From a checkpoint of a small transformer trained on Wikipedia.
Size: 5 heads of 64 (1 for keys and values), MLP 832 SwiGLU, vocabulary 14371, 27M parameters.
Training: 456M tokens, 6963 steps.
MLP neurons of a small language model. Each row is named by its layer, matrix (gate and up: input weights; down: output weights) and neuron, and shows model dimensions 64-319. Each number is 500 + 25 x the weight over its row's rms, rounded and kept within 0 to 999. Numbers have three digits each. A neuron's up and down rows have the sign that makes its largest values positive.
After each neuron's rows, "fires before" lists the tokens most often just after its 100 highest values on Wikipedia text that the model never trained on.

L2.gate471:466480472491514506540495508513510454472520486480508487493494498488524503505502488539506512447529493507483479527491506499487516470500487516491504483500482500498483495461511497485530480491510507523497529493507547545543492470467486472504502455488516516486493540529491505493504505496530520455509497532508520488482534527522540501513505517495545481485506446523481510504540502498554519497513508463460519455525526482491474487545474499481519520483555475461530481504516464496467465503454544501498448515463453540502501526514479563501445471481490509530488532457517540506490489497474484474502514525510499507532509464463512500483456472442468501528512511518503529513489457459484527487474543533484437484529488489531511540500533489498448518532516540503491461516537540532471491465468525
L2.up471:497478539540503517538519532479546512479506539528507496509478511511485537486506502482501503493467490490515459513510519461473517525520483477493492508507511519497486530491521486514501513508500524544491517532479527501490483492549484508508505478502491518523526525496488479440548496510549491462447501503477487476484469485527503528513550519516468478483496483511518492491524504495525550520539474484504500495510538502525468506538478504502538549474486503511517498494495497504453500472481524471544491529473510484501446554504521542504461547550515473492507472481531515500504518486499508499519486496472571456536502455475534485445476518519485511488451503515503529465450443457540543479522498485499470508547476502511492499518469546517491545498454465466548461486504479499516499520493501
L2.down471:447538507490480492517470451542467549500519527470486532503494465521497494477519492509554503500487537476473469456484490460489515485527509422481457524495518513532515466521537545493524435487467519533515510491494516486499502523479503535480540529468495474511528445529495515485511533507528541463513546490525508534517504532464499501473534485529493488481473536528470436514529531534489484498509464477528497500493515498492531480520511502509524497491483512494518429503513441469501473533496520510502449519491467486505512509515491485506496503474482502472518536513506528506498463511519507542512519500534513498556525467489468558516524496524493482510435485497498480461489462507500489519480482503483468484519442501531503488490476487504521510469504480513462473520487517511467462510488467
fires before: "\n", "-", "|"

L7.gate8:490484497505493472445536541462543482534523506529460490499471554520535510462534509489481513483488506443512521512485479473533478452501457498536532505530488514494486512530489532519504494518471505534473490495547476498529512494513500502513527510528490511476497510566508521488503488490502497510494516543540477512505566463525474528485519526470480509467473482529484511492511494524518493527469485520502444499478517485504461521461448485528453518490516511522521506484473553494469504467516496505512482512531517517476523485453475476504507473479535507547482488503516491468538501480488532491509542521549490458466504464502498498493469476525537487500532524499493516450531509491495486513495472497518519507508486560490502501537496478494485479474486527452542488483540510566463467489490458
L7.up8:451499498528483504523488489513499466521483506430527447540532509531507496475503494498508475488515511500470518517508523546503501517515501495497496513471496499467540499551455498500459509473510547478480482473455549500494484556494488495519507427506520480500508487543493479501471492476511496543532506530507520528443506503529490499462517456499517514524482499519522526501486477473489498486554493471483491480503484496511529466526482509538521497532487512492503453482519486465473506458543500482500507490503505516483498526497495548490497510469533537498517483471521482485506494497493555514538495458494525549500514425516489492484496482449473526499485506483499504482453514537470539494513487485516506486524554518492502440485494500482478450544487473508469501500534477482503504532486529
L7.down8:493462496466498552531479473494499490490529521441472550519503507520502500554481451508472487525509470521514516507503476458537497516490498480505487516473497526500524520521473489506525549513534540455517464473470488513518468511476488486502538463526506466529538485511497508481447499461537477506496490501474504481493534544497485518486533531541507520512481484518509473505494470514504500538440487517524491552545500512503469486515514492541479527531540460495531471472506480488524480483549530482458470533532513479559473521458449511438446487475466508528500477475514466465523481464458501511457512490532529520490506516545478486498507537553473507479534547507519514489448487517489497485522503497484529471486508516472493483465505509508465472482527476517528481512531497505505493474459499
fires before: "\n", " of"

L2.gate60:478492510477504533513501475486508491507465451539516485487479486490481526465480490503497495499491500551490473511524503472501510530504516495518501514449496516519483495483513520475472480499479474454523506472517519490477510488495529470505522470477530506454493480499494477512469475489540467477543508501528510498485509488551492450490545519481433531519534508526516571516471479518452517540496493472483498536458548465511450488509471503490482525514491513503523528504473523495475515449511518476533508523446551469474486528531521469461489499518522477521502497505492501503494488501498507471448486533539515548459447499522462481487500519517510480450501512504516500516493478453494515530476507508514442462506482537498521493504466519503469512562507445529525515529494481489502483479516488
L2.up60:507525504483504534492498517529542460536489498536482513489491550468505543489541506471518531494525530504482494479502505489482534486514484502456492520472457530530489459515498518507465448523481483468523474512541533523474518518487483511458525540504511471497513478469514538460483515481515489493483524475490498476471488497552508455525529505547458492486513516528514505522458518515493476503536521518508474485493521490506517514479508529501551521537518553527518494501479538530487485528522510486486459537524496482499526529463509496472477520467479483493560477490474469507508488485510499495507508537526497507494500536491457484496492512508491487489483493510515553595443475477493472563507524479470495482470463501495490463491460473498482474510499502491497493500497481551503506515526493
L2.down60:502500527483528492508464460474454513488522491494517507475478495481531497488477499489497492494488495537490505515458519473500520498493463536519513559492542487552482475522505496505496490499529501525511543489475526488485528523511472512499520480456475521533501520504540498461508469476529506488531506491546511488537513512546534498517510501505525513517511510547529517515513472538506509490499475484475489523487488446446495482482538471494469543512532494492527519452490498514486534547543554500502519468440508497482504488517520480515485514522527458468494486500445501471491548521503518477479486487495475478436468511506486518494472467532529482452497510519503466506487501518485528461467494530526496473533484486492572528494447506508471445519505498539520521533457477541518471512532529
fires before: "\n"

L5.gate381:480513463483491503511519452476486485493515528564507475506471491500484488510517454513506502494500524459501483480525478513484502477492514457441527494490488479492498476514544506511536564529468562516514478472446516512514481527478514512476560456512498489503540496478519487481492556501515535502487502538500554505490523556505502518496466490455488525478550484507482542527526529513499508476536527449464520494472503512472524495510501471473497500492488461500501499496474521484515446461515534529537494452478500474481460471543446506477471506521488540508536521492510513502496489501524515521499496484479516504504479464519515486513497451532471522536496483520538489527562526477506453508500455518539544489520461488477498521541502477507501551501499513548493496496546491547498476510486499
L5.up381:503433498503478527521543495501536499492475552473485520459547459505509500492520533520454521482566529505519570506534478533464536453484510485495539531514510530475482529482490481513558515506507536500525497524511514491522481516515488551506499495483521512510562481527506505508472492478510513516523567485503521500507523497506500515496474506521501485540479497523519480516449470460468544518545500529507503494567525506513527511526477525502492508489492477463526529513506478509519486495503541472508453488508502504531497464538453524503470501541491505481505554528516521504501500542506490439519543463467481523482539496493502470495491522522520535497479507513514524512484479492489486491493504506474485518512487513455491476507480538483500524500465503473525535519481492523509534516514516
L5.down381:505489489486502508498469477468528485473504496509488514460513517497514510545476470495501489514530511478477504503510500526530464487488491499521517516530552463528477535504512514466516542499451531528496512520481517515510536496508438513473526472526508459518525510508502524467524483475540474512490481532484485528497501459536499499503481540478499460510490501481521534495470485515436511471524475491472532478537489473457497521505528458522494498526479497524473501482481505490490550502477464479524487472468519495532494515503493490488533530494477529505533492514491454544497491439506549524489482502521526475544411508486519501524523474500474510519467487501477510497469529559511531437529504469529497505507503489466503539479515470493491482519551471540535488440485477505462526516493500
fires before: "\n", " ", " +", " An"

L9.gate737:507489468468516525522501516486523506508495479523511512515498456505503504533518483502521516477512523517538531486465474485526511474440492470479477524532467523502457529544521478501491512535496498509503529488500544544500529505519489515492545488530497470483443491492465522494472497503493492481536482475558515464512494496489482496514464498431535495488508511502487494510505557500450503522513470493509512514558498476494468488519517464474459527433496470508447535521494450492497479450499499462496507503498473538497503501531527548477489471524476512537528490516478508500486526534473509448507469512492482481491452500524469458516508499486497499515530500501485476510518492552517501522508506457525515537500511482456529525522492482548545517511513538513515501529490505486488489496483507
L9.up737:499513471503511514478499466472433530455487486506511515517533462479466521528500467483499498458489497513554526517493516557448537498502515542479487506506464494512479475540479494492501495515488535533512497519513483559511564480531538512471493486535505489501496480547487497500495520489509560460508477506526509451488481479500502492527479492488496450553477510503521447509492509508481529529508484516481508508516532474484466564478534484489505548536468470499468511487482521509501489525511523524497448525538498506471543490479467486533507534501494509494476506504489488461539517548473512462483468479518470434476543501553493500487480520545484521475497559507495504498531502443503530475562508523482538507549486517527437506503499472503509476481467505552510492539529520484526459499514501
L9.down737:494505530480520494528471482469478492495543465506516494517532434508472539466458497477516487506490515535502515500506463500486509465481495445506495515487500528519459535551515519464512537451490540501533529527463512503551518489444512514522492486518510553517522466523487510529506487507524488470522477481520495506514487488526525522509468495499526506484499544524489439533501511495460460532487485490498514461538504544468499506468530518513499497496508453438445535502487467473469510507518519482510513480514478528473504530498505479505505478502534538494519491572526504500500512481495524501490538505479507479526484489487486487509538519531510536544486511499498496498496473494490498518517489527525465432506515480496474498491516470504532489517528509520558462516529483494483521554477490
fires before: "\n", "-", " |"

L9.gate794:520494498502559525505492490503429489523519501496517499497505537513470534449483496527492577434479480462504486488480541491521484516507548516512479511528463528469476513460500488494477487507460483522518515511483522505471503509531519481467511475525540532535479500485543457496479494496466521463483517520506466467444502462487532486517489505468491532480516480516499515510486493528447484490462489456500512486492492480483515453527537454464483482496464514503523489482509511496486514490500518497533527473500502512559516514527515494473503513492530495505520507481461523520548512520487508525481495476507486494481533486567473501487486491493483521452516505518463512529518476490511519476510485508441453515509499518531478501524535515481515455514496502526526498499470480570544500513571540
L9.up794:548513521511509504491523467518469513533532482528502463487464514484495470479537510494488514509489465518468498494423485514514491498489517532503480506520507515552475476510489479488516495531441524501529525481485559494523489445499479503497487504536497510509515465513501460480513481495541441485519515480528473497501518488508505488516482495471470483506522479518493502530508472516452491514486463505499487496506502516507491497506512527486515546518448489503503501505511509503498509527489552463518504490513474524552472475498498467481501458547472518454502484487488500490514509522523510534508511521505474501491512547534487453506467510467512491442478487512530539470504512531494508474497544451507493503526444514528458526537483486477551476529485467524515491557482493520469487505478518
L9.down794:474540533514514501490476532489472500481484486480480529503487519501536496482487476566507496467537508458506477461532505465465498497483531508465521588525509533509438529496469499496504446478502488523479506471476507513491538515489460494523478481475519531509529490479522524500466514511471491475505541517500494516499454483446518497504536493528510499521524535581479521546469517467444512459522455461471509497471544521470505482438504494454489480514484485472493506491485545535514557514495493523480497485517515505538501506470494486498473499486513513481495534491453517518519493507488482530478488527484521495451496508459480519487500504498473518498499489519459534471456495479494526477495497502476485490532507459484455486493519509522474428524487474543509501498525501534525488483538510
fires before: "\n", "-"

L9.gate201:494492527491490533486463521516495484505518470485493534500471476528514446516509494526508470496546469506493508500529468492493509518559505493468496503524484554518473507464506543519487494526467512484508514481532512519478464498506508461484520494516520504518495523476537482476485495499506512445523487486505453478486482521518476492506499516526530490545521529508552470497499536514498463463498456525494519543524517527493537464552481523480493495515461511492539483527526549509509510443485487472534497527503516576503465520483521486455479491530464511540496544496468526478528527439471483473490487527487505493495519502482465469479495496503538494467487487483485497536484504497500512460482517518478508450458513499528445547465542495475504473544499516494486545500506478544520502510524516
L9.up201:521485442507480524469499525513519465513480431536500495553503480468500534430487523446497481461524477499500519510512477448516527513508522465489500527510486506502483490548512515504532523515505531520515488478515496509503553484506543519451494520484534536513482505545523486501518543496486491531511428521534499531496510530525490487536562506475495504469547499541507502520509484488499545496517490493501493517458493528487480465500503523470533473483471526504511474480498516477503493483523490519492534525503506509514515506454510521510488481507539495521446522494502507509487473473524509475482502569497536483542449480528508537500500483581496509485498525449451473521505523488526474491526496496513454469495510499475509502534455538521497464499529506498520512502536478481515477482476511
L9.down201:517520512494502515511470495529523494488520441479524466547467515494545496472427461463496490494521459537491466503487495505510505492476484482517483523484512483518544520495541546460502469502493501503496496476505512505505452503535521478477476476466480558508512520516517520486507515498490477482515457482497479456510485534476497538489488502524517514512487534535456486469520476531512547506547506452479487489491448492506467509527500447490459471515493516513518471494485512553541523498511467490514522508440545485542482483471527492451511536497518493518468487528475558533547509496484514530507471520506486482533498465529489499491489491526492455503416457476521507514487500512482498473532475460545507490514502505466517510498438525476485495524532521483513506539522465504479525512494466
fires before: "\n"

L5.gate634:543505498494485463487475502525501515506493517495525500452484460468502508524482474509513511477523477546507439499507478487454500534499511496504486507499494554525532503515523513482521543532475496501489537489561468485519525509458506505480504462488490497501553474497541464547504482483470512508497494488526514502511534485484486520533464505514536482481492509502523480445509523481510464487486473513531526472547517485487500543496530483500501472484505470520493506484496512490516524457516498507514464523491490503540500521503456479533523506479533468485505492448493465517487506479499445535520466486467497525515543546505470511445478513507544471503499478534481495495481497516468526506507490521472510529491496518476461505479463479528513515506525508513518473476477511497519480482536472
L5.up634:528514412502494464539507491519490505504480484529490528492499483515484503526557467517516533532534496500544490502485513517503496491491507547493491547521480522539544530524472473511489525516442489487504528497496494460517470446480495491515507505456491473538498520441498488477514539449478521494504489529463513459551450522493446533496471513514502489515528526537502488508515463529465460499520532497454491499497454506493498491503504508479534457550507490481514498521497477472499459501490543493479469484494533508495483517493540502476532542509503501509484536461495481469498507471481502518493487462467474475471492508474483480479546513464480480502499510509461459460478521484468470484476479519521529531541491512494485486510500456505498470499476489446463488477499528471482449462522486
L5.down634:502511440494496496554442487519499457521512518510487523493490485510472509500490459558468543484489529538511502507504482492455497500494537475463508530534507512547491490453532505497495497508478509502489487486511525516494501478511505511480538506506491505503477490467496506517480487478446513510505503501532536476496500552462471523508466481501483525478524508508516483497503519472475531474478456503482553477504460472473523510485471506501503505480527476461488465497466510485538512484550496460553433457481527502507519490523543490467514486476499556520484525544479490489501518498522508498457513504512515488482481512511510500446495506499530482532508478538481505574489536504505542498514490528521496475501508511512434533515493437505535482507524462545482503497507520449492464501502490
fires before: "\n", "ing", " the"

L2.gate32:487468534518553508496522446503508511542473526440447483513488486518560468518523528531488508523503451497476522463484500527514510473546499534534478514480492466513520501475483492493508500524493526484520487487499489526473487526514474498498474481523480478479508457477501483490503491493521518454528535479530484446509538521530477497469502470501556507499533491488471433506505499485497524463466508488481566509502512474512469539504490501491444485500480512492520498468504498453498514526471531493514522521473491465483497465502500492518430521455536486480472492549537523508491500504468484500501525520518480525507503536534518473446508478489496481458506499532490529478485493526508515485520507499458487497530537550525482501505495523494513497553491459484489501509463560529470506509489516
L2.up32:538468533507518502525505489529501510530494515521490506513534479522468515488518530545501519535501444491469540466516484522498537526492462513531512510484530526475574479455442462511503485513523496469514522498494514529454506551536489494532503517526527472540491495525485523503475458490528511481498537517528520503549494534515504464474495463464487523542504484464492510519526534519503521488519525466476527499470530525519504505453501490485471493518511466491497518546438537501514514546453490486508462472536502514530531506502528484496509509497482492472510524497521483516556542497508498464479509522496527475475478492508502484483537479430476535461509535513524478499484487469509514477515557468474436507501477468548489518496522503503511523499498475486522522535484513499495520534479524
L2.down32:463477468458518479495502493511490455473530489492509513460495561494514489443505517527493532465485471496512538466509497462511504465497475499503498501486481503553499531518533508489498506526548522512524506437492475469473561518518451516527544498485496482526460507493481506486526529505519508497504505527478518507491486478510496514471495494539548487510526497457496528506534516498464475486467538565457495485512507508469475479507507490523529531495497491507502510497510535481455478530445556509510504477484479503477504494524547504518491489494498496499502494492510497446512492490491523438541516485497483487442502511516468501442537494483503500514486498524496530485481456484510457519489475532476508473556484509455484527536501494478519505509515507521508485520488511495526476472481437
fires before: "\n", " |"

L12.gate39:490565479500514498488486498532446511518527488502526505486482460508487481480489493478514504502484517503528559462502428489512463464530478526505510469504524472526465486531513524492471501518491519510495444453498494532489480490544509520526528447479458479454483525518501520520467504510489477515521495473435461445475537486513504519497487514493514522497522514482501483500538493470529526493510456502485502495538446453471446549499486477507481524536545516497482510522494503544500507501524509505511510510533451538519514483486485545506483501484508502524538502488477519511473511515529503470449514467549507454471478509506474468510482482497511506526514540498531506477503522521478507484523484475514473525497505500484513496530545524542486484525483497478471456506492530521502466554467507
L12.up39:468543491502527483515494503496477505539500504501485486488524468546460483547508492514488516510518490531481494469533465493491503538532478494524512493493525500483508482516491505516527515461533486482470517488467479483497485553501485493523504477507490502444499533508500507483523520552489525529520518492506487479516501494499536500532465498444502519471495481502494490528459541458504521472481507506484455478455499464489529547489510491522497498466538463488558481526494527519513532508505494479524506474516539493514503483491510548512474527500490493448524502493464504522475469545533513471490500485517499500495489506508494465514463519467455550495484505531472523504539510501453481505468465497487466546479505493539449527542471425570463533482495486485537444508523494486506492460442542
L12.down39:496448481456541510515480521480513518474507503519554440486467454491486464455499501434504515529506465528501485516449490455511574518524511511526518483496516511462478504461513538480543493491484507490526512474506489512553489496484517455516528513493458517509506481492521512473499468487484516517501497527476495521536502511503514450515502492486537483502478511470489507517548500467540491537503485524510478450524485446480487512490443501525517510496503477531515430531465516505481564511502480518486532528500448519518474447476494511507480533512516511473524531484515519521510517483490517493502504466512541519481548462502482471506459476514507521507517519510529493528489471514509499508494516522498499541480521521565522507511533506529481511490496520510510527440541515526506487489491498
fires before: " |", " "

L4.gate466:474491500464547478475493511501509481529469536530482503544477497514530521479500464484516463493497474506533472520517456500528507519539521500477544559521509485489518473532520506483495513491503480513566495511551492497483506510459530514482494505480512476492496471503478500508477454475540495531490466490462493493492532517495509490519509490547491472513534500478563490540482521494537481494524531505516501493467509478490486517511487520523479460525478554484505507540544500507488529452523496456481504512499532486518467476490460519496495546515475512488487457488480510503515443496532474492481468496468503470509500497534494521504473468539485488451474454493499466473516543432487525452458506522489481559474487497512504488491528504517490533526489504477486498536535454492457529498491532
L4.up466:467534488471525507533523525500494478513497489511479507497509502462509495509485470502483480526491497485484498550524500480503512510491499525527484529499501492539487505489482496541490502488495512507515525493530503521496503506467476481518504521472515470517516486482472481530516447479519515505502491514500470475511572509514514500505495452586530452480530480541500558472485500479495503492519542505537501478515485557508521450481474537471519482538544487467496493546497544513505529494486528489501514484455518450544434499481516472500517489520483523482487476475450531460532505536478538496543495527521499530513528528497484509490498471501483480467486489529493479497506539470483539489520502545527484530481478512469477528446498506476534544528496468474506471520528501503498496520513514
L4.down466:478516497523509506514515469498486509471489515497461516519510528477507497492484505500448453494501472505501588517523508483463491505475491510444511541480526467525538519469482492498483486504473456509507450496532478487483494538513474490540536500479456485515550512535475483476480493448517508484502504483501471489507492537511513490496533472528497474534526498508498503508542499555469462498494496458534515502502473468517488460489474493460529475497517479489467465510499548500455500499495528526488534475481532506546461473458492485522478570554494513521480478528494501473484530510521527503491523505480508539498533529541484479506477479471542457490486482475477491479518515500511498469504501484534485522520497466459483511517527515508505500512548513521491476517507480504507485569511495
fires before: "\n", " ==", "==="

L7.gate9:488497503473548494485515545490491475466528474504513515536500491477483548499482517485535514512525488489501482541518488486526503478500516500507480491497484523539491521506539481518506529523513504515467536440499461485514513500529481518481520461488493537464514525532503502516507544480482536462476497544502518483521500523474542485557487491466525466501468498503505535498480462495479504487492474499477479493498495510518511516539531476511489495503512522514500476450498514524500502488530481542484506503483502483515510446515489465510547484551567511510490480454477496539457479520531519470514512494466511522499512419454518482529463452509503495469497496493491495521489477519477489527501562510547504519529481563498480537435536509524486533489451549483510508532531508507465500469467484
L7.up9:522529503466475494564486501492476458528504461496494492496531506507446493512509525476505471480471525553505460492498506504504563494560487526480559553551491480497538526517526490484494487492486495492461511537481520495510505515520485512495515509514505503482525497485480515480512492447537490477536486489474552515453560493515456499513495508491513482502524490482495476525480487511450509487471497529496501469496514481507534490490513500446508510538536503522487453521448500488500505482508521491515480501526496494498491489471483528450512489527516515532496505497492511441452497513515543501451499510497553495524529480454510504498498441490486507496461462504498531529479544506500494502476511550501451532495483523489496473519469511492492501498479489469451455473505513511530460521459491
L7.down9:503464481491479539465486470522525511523484499528497477546473503512440527534474535520460475489510469497481494496497525489481489483540493497460467550483484507513510467484491504483527497479529515486513512500509488484536483451478524495513500497511456494493538520494519467486515530460523446467445494521466491515528527505501466516486504512504522484511488545486501519465500492524539450493500489475527514565496467500505510493495496496483498483468522515478520471546491493518462498482518479474528476534525572471508451485511488479501471513485531509553505513509491491482492520456468502502531552479527523525493501485548484450521542468496473524514574504555493516498493504515466493478511479497513469445479494538502504470523436525519449461486539500513504500482509492483515536516507494
fires before: "\n", " of"

L14.gate139:485491524492530512525497486495491533483479515485509510508471525498494504488519469486480515493521487505508466525477489451568467506497503468504468513505494539534479483463504474493507518485464531443536496470533472521513471506532512515485513515534512499492505492562488521482476495447498518513557500533518473482520501472468541477523488451486520487481507496486465463530504545503484487533520475448538537488502505473492476476524510509470519470502476496510490498483498509485485525488483509483497515541460505559496492520544495518519482465495507488525484501459505546562455449523506451459509465524490533535501528512505497454517467508516517504485522477539493488459509506482472522494491479522486522435514473535533479505476504523528509492513508493513495512499510508575513502510499491
L14.up139:510468507491499501475498488485481517497486531468451495472547525504481485499434468510507520466521435461520486491521490491526498509489509474499527550510484468484470476450469476471506454464447521514518514490557501521500505548494469481516515491534503524510514492511461500492491485478532538454496522498498484487500479487501475538510501413481508485505523495494507450491459484495540527524469488470491521512505518525496448488531508490477476478508505518483494463504502525501460500515469470502511494510517437517454506490523517494537527499480526530490458522512556567527478477532465492520476463470511512497486502477502486501538486474488477480497492517488472533532503461535489508489519496520459518436481514492506477533500526460531483521513497506519485501522511469556554524510468492
L14.down139:538510502478481477504547512534472493493544483475534524503475546517479481508490478518491514483525525499524503486483508512468488494471441468488484533482474530485484504487500517505525534465526497523511513503476478519532509529465492488502505493497482484527499482493522540519487492464544497520493507491523482559468516496449465486479477495516473472534456533476471539557512481568480492532527484502566511482540500511503494491481469502498482478499483485481509497506472501511509554516442513531519475503486525495539535500498449508528538475474511514501499540471494478478504476530533525530515543509524509523469494523526482526533521477525497464492457469514507520488478476523459508463494499502489467473511500487542536503451517496511521472500521501507508463515565506547497506510525516
fires before: "-", "\n"

L5.gate27:497480491497497505515468518501509477492464484482528512490479501520522533477551518542471489456546539466517486514524488519522543494507490467516512546489506526523509488483523469461513469462493484481492488502497551491433538525494514504470533472483495515457563521525467496485481520481544498504539525524488548474516508481478496545479539443491490480481518486514523495556505507514476494511464479498534532484505521523526481486516535509495454519552495520498520458460500553476509500496542476487503508534548491453511483504488511467462481493479537525501482483504498484475534494476466486460509485476500533498522533483534483505497453490542534553512503504513471452497495513508519517502469505529461504440475514518522507481488496513529497496541514488458519453515526512477482459450537531
L5.up27:472513490492498506516504505461499497513485495499504495494518511516533569459484506484476541465504517538503486484524528513536487436513475504481501496491506537499466513537497499510527481491521455493445460537465491512527521518507499507532464468480467502510528473509511511489452501461491519500483489459525511538483521492465501527490476489538537491508569542512468496468545487461484467476482502506480502499504507499460516504517484522478501490495549472484518494500510448491485507504513505489513517561515455474502479482499475492553462485500466444525514544470479509480494470483509541513516527457541518477493529506500494529527481444528505505463464487532503488483502542543474514471526497493521515496527470500464464468534457513460499460486544520502473491492458513454517491470480507
L5.down27:513496513496479513458454513493512464489493522489507488489521492540526477525433537491485508524481494551504491517490497465498477498506479490479495528469509452482477522528471489523476517507523510512480539498477479469480493531502478531528489509553440473535468516503522483494509517512444479504521480494524499530499499498525487512431552483508517488474502494536506469494486444479484512514495481453496489507513521478446458539487486518480484534523503445468534482494520517482502520446472487553457470493475545478485457494468447476547480475475475505493501498504455472542468513532517556487454523508478498506489472524465488497464494485550480493510493495472532512476493476493502483507519470446517510460479481532431501466505482509515463490486526519537471541470518512490499494498524497
fires before: "\n"

L2.gate212:510517462453503478508503500471506514477466456517489484468534489482469517504488514465500461468542501524524510505521501473517483525525522525482466508464514478487477524519485543461510504522494539527547499489550509515510517477515475489469538488495491489478488458454473487467518460485480524457464560489514502461466493531504523509505507476444534462532507515489497534554475434475524528494511516488499475551468507478515511502527479507533479474520489528487524537508532475509484477490557506508510526512487448508486512511488509504499495496549500534530513501502485531473491485524483499489467443541530519511508507525513514438504509471527505501448454506438508497517479513475528510554511458507559492491493473506470558530511483468504497515493522548506550513494487471500533491479508503
L2.up212:480513487473495553472500522443493500537545504519452492492526513482501508538522528473531468509500514510529502499513542490501495500498540496539466505509520451488510440497485515484487520508516518537460487502523513522524454487548499491487497474471491509487498473515514495465472445515526508478500509477490543474470449538512492513526525499506547493511534516514514508510485445510484518525471489497487502480457478503491492507543430507490497469516497508479471523537521509506494411486500523514542526536489523521490504545487532453509511484520493541480480482491474513500492488509517538498499537524524489461483475492507507497519479479522524465513485504509528510549524508491541527487484471530521493478504480540468476547447494496518513542471452522474544445469480493510524501455486539
L2.down212:498519470510502486467466510515462477507552497490540515522487499533513485533503508435489488506531499499537512497484512467507543508539513509510483481503524534452470507508500485455488488488466544526522497480474518475500551467545528501490545483449499532491490516496463510524514455508504516481449489528522474523526507470485485505484545499526533480505520487523544520584491502520510499533484504479502476503468458520498515457481488488517485551527458484473518514476512486556500497494505508522537541493490475538515527456540490500514539512481517461495530490462516469522512491499490519462466516469495494480489525512453487513535493483489503506461494517508516476509541495474502497464540480511509463470511464528447498492480526498470525502523557542517485528481499499508497505517485523
fires before: "\n", "ham"

L4.gate600:486497538520548572535474511466493515490504477510462510474525544471532472498486500455487505481512479504542471531518449524530557483472498524510497528504507533482497508512545469503507498506546507523530520487488521480519521494485492527528486469512505504489478510505505457511485487503457522471491492494503477501534514488501522508523508499560448493480498501484534471531484505518535505483497530540484479505475540465524489492493553478527460509483506502545537508491498495505536486482511484511521551493492488517498503495528535509472490523495495503544536513467474496485480513494498507478421460471478499492465476502511537506492463504553473487487506485461513478481483540532467498503499496458474496484532488516485503521440529487499488574470498519483486522479532544489461477506494468
L4.up600:515494575484466527513504459479501527515483506567474455428513528501488493486483509527487451477494514524522568489502505459513500538524512519516513541459505465525521546482495490505527475471486461532473495491536534531545486528485508525472521520487538491468450427478516469492491478497498482513476538502512544524520498455523466477506514538485512481515511496507504494512511433481484488516507500494493498489498496448521458529543485510494458512493495505530535492500473535489490526520493518506528486533518477514492476496474495478496530463531517476528553526498483533468484463502510475496501490545529474516509477497505493484522472513517512508503502505485488489501485517517479498484487471535494525478491505511486513492535488520508542506496492528498533485479511488471526484477468556
L4.down600:478511512540490485518510513506485530501522542502492505459554486493451536492493523529500542520529516469534521474495507479481495530487482527479509465463535444529511541499447515488510500490530476509498504486483523484482502526490514502457516481515521504499504523496491505475461483503545501487513519513496523526487503479501489464461460458460545504526430474556539506537483455508471500496488503484511552514545465462493505507494473497501492534515456543457527507469489534459497514522502480512476482521467511511540537515438496469547499461516539502487465507505536445509506477484521540466489506559533496502527468498496491514555477508511505486490471509557477498478509471527500533508479473490516538539475507496509465499513502516474505475494536476525518492473517508501485501524495480
fires before: "\n", "=="

L9.gate595:501501504484526551524526526482512510469489500479527424526471507478505507509507499471492501502525506525551496497467510560478509475476505515522458523498483509476506500511536474508538530486486535498502500479503511517537465520490540521474518472468528498495519497468503504486497505479535493506478504540519503435478514511525464523484506511550486480524520500480490488505453484520477522522456494488494546483507538524483452486532463528486511487454573512455484571464468497487486447505485514515503517515470498531489485488512537483542503495506495473504523489508476519526516503508493491471505535502494491493485486502500471479480518495489487503551529525532502498501533531496522530550483503522511470453520478517520547482531519508508497506476485467468529485438492511556490447513481479
L9.up595:490504500480521562519523549493497515492544502521458507502467475503520534501522510459510518515528500460566483510492485513509506488476470515508516519530546531479494472506489482526515488493497515516529477458479501492554489484507490462498497490516522481502474494538533474502500487517515491539507506573491464490495472505524487463511502483476490509536490488489538507513505488486488501521523510479497494504500538525474517497543500455479512469466503525532527485485472551481463484473490540514501477502472515529496514494471499485485479450439463446507504507485521520510530474502484477512531522500519513464490476480527477549532530487525497498521520533483500485518509554467482497523515531521520464460529456508487481463520512500494477526525546466497535477465534499538466529531487505
L9.down595:473508525473458516490502486500517466461516514496519457531522485469552493490480511545518543526510547475475464502484531461509536482526513506440511519506502515459468495515499528477474499513473540512531480514516484492471499533443480500552514523519492505502473545522515540451463452531477474491527486504460503559472469478508490453486464480529519462502486546498513511508493493459485507485502451544509494491518455502499537536486511503506486491535489482482467525444478527485467564484479466487485496459470499537478517510498472503529539501490492520515533484513494496502458490530545514478528496484450491509514467531518463533503476529498489477473520499493470529489499514504499478491490571484494519503497460495518495534488514502484523472504496510477500506472523493501485480491472460
fires before: " ", " |", "]", "\n"